Part of a small language model's weights.
Architecture: learned positions, biases, tied embeddings.
Training: a variant of Muon for these matrices, 244M tokens, 14869 steps.
MLP neurons of a small language model. Each row is named by its layer, matrix (up: input weights; down: output weights) and neuron, and shows model dimensions 128-223. Each number is 500 + 40 x the weight over its row's rms, rounded and kept within 0 to 999. Numbers have three digits each.
A block is one neuron, or neurons of one layer that tend to fire together. After each block is what it responds to, as a language model described it from the Wikipedia text at the highest values.

L10.up177:490511516488523523518474398501486514508503480528461439544527431548473455563527529579510457498506572476444539494529404453496499467530466485514461519507474482500501592540487494438538501495470463511467446394486547516511541425433562493506525501540450508488493609495441539497509537577506526562
L10.down177:464528548535508503604442538531498492459528525457503491580511567543457500445434529469562502536511479417531440471520528501460469466493434497474515604473526540504523470584525469521419470537503465489422521616510467531464449513539518485588442516448441479546475498493542504479514546504495464475
L10.up187:474577502465438484456541540505484447477534479460488480491544419486495468479535465487502472423487533512507490533501416538469511489487492497521519515485447499515417560521486494483458479479534465448498518420440489520602508503518489509434552458529536446488527512449488598533538542510514478500
L10.down187:515465508507460538484583447513511495481547432498502538508538520555498506461508530529518538542458529438468492512443485561489496461540524549424437470536415477513442556473494445528494464540508520480443499439476474450556548535482470491541490540480522489528526502507475547593553483483504497389
L10.up576:473473473446560572463460443518447493499508485488466471517469482515562488496505561593499500490523448470520540539560442492567430550431472438460497536561517468519502559479510459507539496462482462463531509496546621468592563561477566496484534464514514508448537515565407453529452528544451542470
L10.down576:438519486524462458510536462453537548538501567513474456455578536513412491505499478508473468522514461525491486528473487526426506472500460539537420468453544525467447461562475461413416605532490498557518549472500499462494482566525487489474523492504488477524488368416525491529419497515536514569
L10.up709:478471503495507543472465473475495511491509560471444507467513518515492524507537540521532513513420483469442510480559478480504491515433381498524538392524482463552524538465518497561486471432492497527489525492534497486588533519459543499462541496554499518448496511459488549523466523509405445513
L10.down709:561523511529480480505462444486530452496494529514476462516579520525531436489509479466441533477561596472418483472467533501506481501606490491422424512581444487508500582536512553472532532514384548494493549462506454456510482462442572501524478510512488488548438435465451570537508538515561570556
Responds to: Name-initial K fragment

L7.up39:468489481454491517548477508566467531526451501501540588499548424451484442492556446490451465469548434490503462527494392516470444474492453541517498493542476516444481467559475486497463506490535434463463536532527465420504509544517494441478449519480447548502532559451497518497451496491524477476
L7.down39:473503454516422514482500552587481523526448500566506518546502427512496431435549441505530493524516533441520463515561423468447530445485487480521504508594482515445552473524538499449504489550534503522484508482515494475449517474452528505506503507488560554499525479515405500559471541518395531518
Responds to: Letter K word starts

L7.up584:515530550563506484528518452470485520543500506504535549471502493447499474462537435461516465524421475466536473558507535483586489534503453484599500441573495632548523527499535434516523487454487515510497484477413556547569506514474517460485533447455563512489427456410431440476558549599490533563
L7.down584:487517476502508479523505476400399466482465497503476488483524577460475488470545489565556514443490508526428498574562432484607482484534447541558477471521571480378523554459549501499511473558508536492515500461528547502498540478375476573484476511412563535436564435463503489479455598528501484514
Responds to: Main verb stems

L10.up37:474499482564464538455532502525566487483515516573500559564502527552536450481495388389465487453488551481447485420528495448406434536527499468471512483489477508432405460497494474515528497511606482480515512528527455484539534523472503507522525476507445496503482522401485452377472597477532450479
L10.down37:503452447542525495515536428423532557505522472526509502478468463515571451502481494529518468448529583520386511494546548542519527419535522502465505434489482571508511491528565470487493472454518522477573580469523501479460490298517453483559498518440489538502537435518510502484566522468453427569
L10.up354:498509518500476528553480533402469514548520542553501540548612491507498529512543538449517492536455524523444580593514515543528511442561555486488506457507495492479473563501486431440489542447436540461534499498498485535509482500555503518520477501538487529571393477504461479485492600481487516549
L10.down354:546483575439473510445520445496481447458480469517462555505512464510542468497503519478513497445460475486448520498465563501467547405516504490459507504531477520500458604520488432478482552535513489479495537492551480569467483494475530443478481516530504525461465512482578507430481621497443492587
L10.up451:528580535490549578518501466474491525502551407504465547497521482504497520465465523479496455501520459496417554540455480516513504490515499549507459507487475448519472470461478490483503480489573475473474488481530533451529467472576533444430570499537507466633488493469474471562448529546528473530
L10.down451:476438530505551601455496465540521480420483496552514482536523483472458560530491466514458492496467515531464520445527477412498484486549488520547541504458519479494479527481448522484515463527473498511586537471605498507485506456557549587562442481514442580488501495455457478516570458437502540485
L10.up953:467468466546459575436474448460553544507479503487516469531497484495536500502481470541568505506517475530355530480520457578543466493487517467511500452521493551562460510485500582523481513460522496485457469486593555479473476500510495494470489481518554578517508469549503470479459450545538498509
L10.down953:505543505563508529544497498560555502569487587425500513555499504435519503490507537518535529452401483530534474507490507459523498469542603492505510513455476426499539524526508502505478496535524517511525530485511528515531470466504440507511501503450491403546496463417465483500434532412505438510
Responds to: Date/number-introducing words

L5.up373:526470482562504468457501480540485558462522505518504436461485484455445519582508401482503539455523447440520511446456479467533390503530465459428462512484547552592540452510564441480518512472517572531419514470573510486565458467446521443477494476479480474547439548521451553477548525510495591511
L5.down373:536538520510485484494379546485527589458485464512519495535422461560501472516548514492501534425486460495543469513455597491517532513522506537466476520517455457532461497459517447529475520519446519497499517502461526479406555339517500477536492480551512546517579505507468543532482548420523459425
L5.up428:566511450450600543526485508497408454458522538515526477557540536507514545478488444534522503522493459505535509506538448507573467558489492449549452554453484493498556484512507575516524510510492520476495561624516419503454525516540511464523517524494499453457526466512438570498494496535585483469
L5.down428:546519425432568489585543574473563512590436470509512476464520500432472444605496516455516509458503447418529485489475463564519533515560541466482481508532453416519503462512524520425500425526465544451470533479548478531498452571474476519501465482548567482487547461481482459506471560455469506469
L5.up727:464491447446571481477522521518527494463451440510477467453503437474477523465454436446518494509526426423492565502449465493549409421486432441483440526478431497496424493546490470516477478487539455511480419556476432451557507538535470562443521510541457421532550487553484476491490499503461440496
L5.down727:519477484492468512480553487470496508528441559579516461509497536448467535541480537580547513443538537488520457554579510424593416532489581473510484480543469508484578488493470499559460511489506460457424505484503459484477546492435519513488508430502490473492554499517459507524552559507527531486
L5.up886:472449523460542500580489504530478453512502529455428504563489480540471515431517543486475490488481481464480477500564532540532531467533490456527483521529520497517496492538525473526478573525502496472430508461473476445568579460463494444511546522492470500556466496497523545537522521470449503517
L5.down886:480524502515497497474559563564546528543490515525478534523518573495458419454528394509530513447447464497443559498555450487467523551485528483492511535596452470510453481506508485481515455532512544495487489510514461528510454515434539468459510503526481516482553565485498530411570564479488496522
Responds to: Word-initial K consonant pieces

L5.up396:537503469498501521514531467470499504540496473491455506539483515493568562482529484495552525513522492453393537455511475473558528487489446475507457529451458563508428487431508562494465502505475512500519506418477464539527481435503566447469532521498461579495475532550449531496531464457444481472
L5.down396:555466496456475469503497542476528461493466518543484543484459455498515495424475619493485461519462449500584438428418543467532551472557533533508529491482453526511567507553498532536475477547482498504516524458478523537507511431478437507471521506525442475542476497502514499537499461513458456540
L5.up397:535452592501474528495527463527503560491522493508447468466484572455536544482482520520555412558464525526517436488504518516514472472507506524487465508449491477595492506528489494416495491507537453553496492459459511436520494546460524449459507467567459507460509502476515526513539505479489449524
L5.down397:506526510491463452536572476501493535535542478542422518474525450474401499494481459564472494539560477582539522507486451555551549504485549523460464456475393518511492587576454530442524541539504563464482498552530476527536547510548576508599480462536523494498458485473609489516485466457510530538
L5.up716:517529513504466492495588494452534508497507488567484518552464538542546501493524468440574580486478459476429492450472468516558547614568534512460490528466487555586499514512440427501438555431535504429510506517457418490507548540502496429493492447469585543560507521523518504533530502480455487567
L5.down716:472520486528475550549548533484558499501565456482502500539458571508471525417514547512505477531576491447511517534498431464510467472500484462499498493512477482516515514585525539536448464511492450506471495465480492430474460494529459464437513476493481561547472501535541466385507511467552569541
L5.up1011:509476477474529461548575508572527561581491443507461495565565504485492468437441455550462481550455492495490473534512447466565538488475506461453516552478499509515465480555474468495506531524528533486490621505589426513428501499597513376491545579453469516475523505528446557479539447469423546543
L5.down1011:468508495471479625501518475472476482495488474488424505495478501484444501482491541489498475520544567536511549562496486461464437496533502493552473498433439450450482530481546499430408496488435482487542387438526510532533415616549460447546537521499520492449557496546512471550483533519471548506
Responds to: Sentence-opening temporal phrases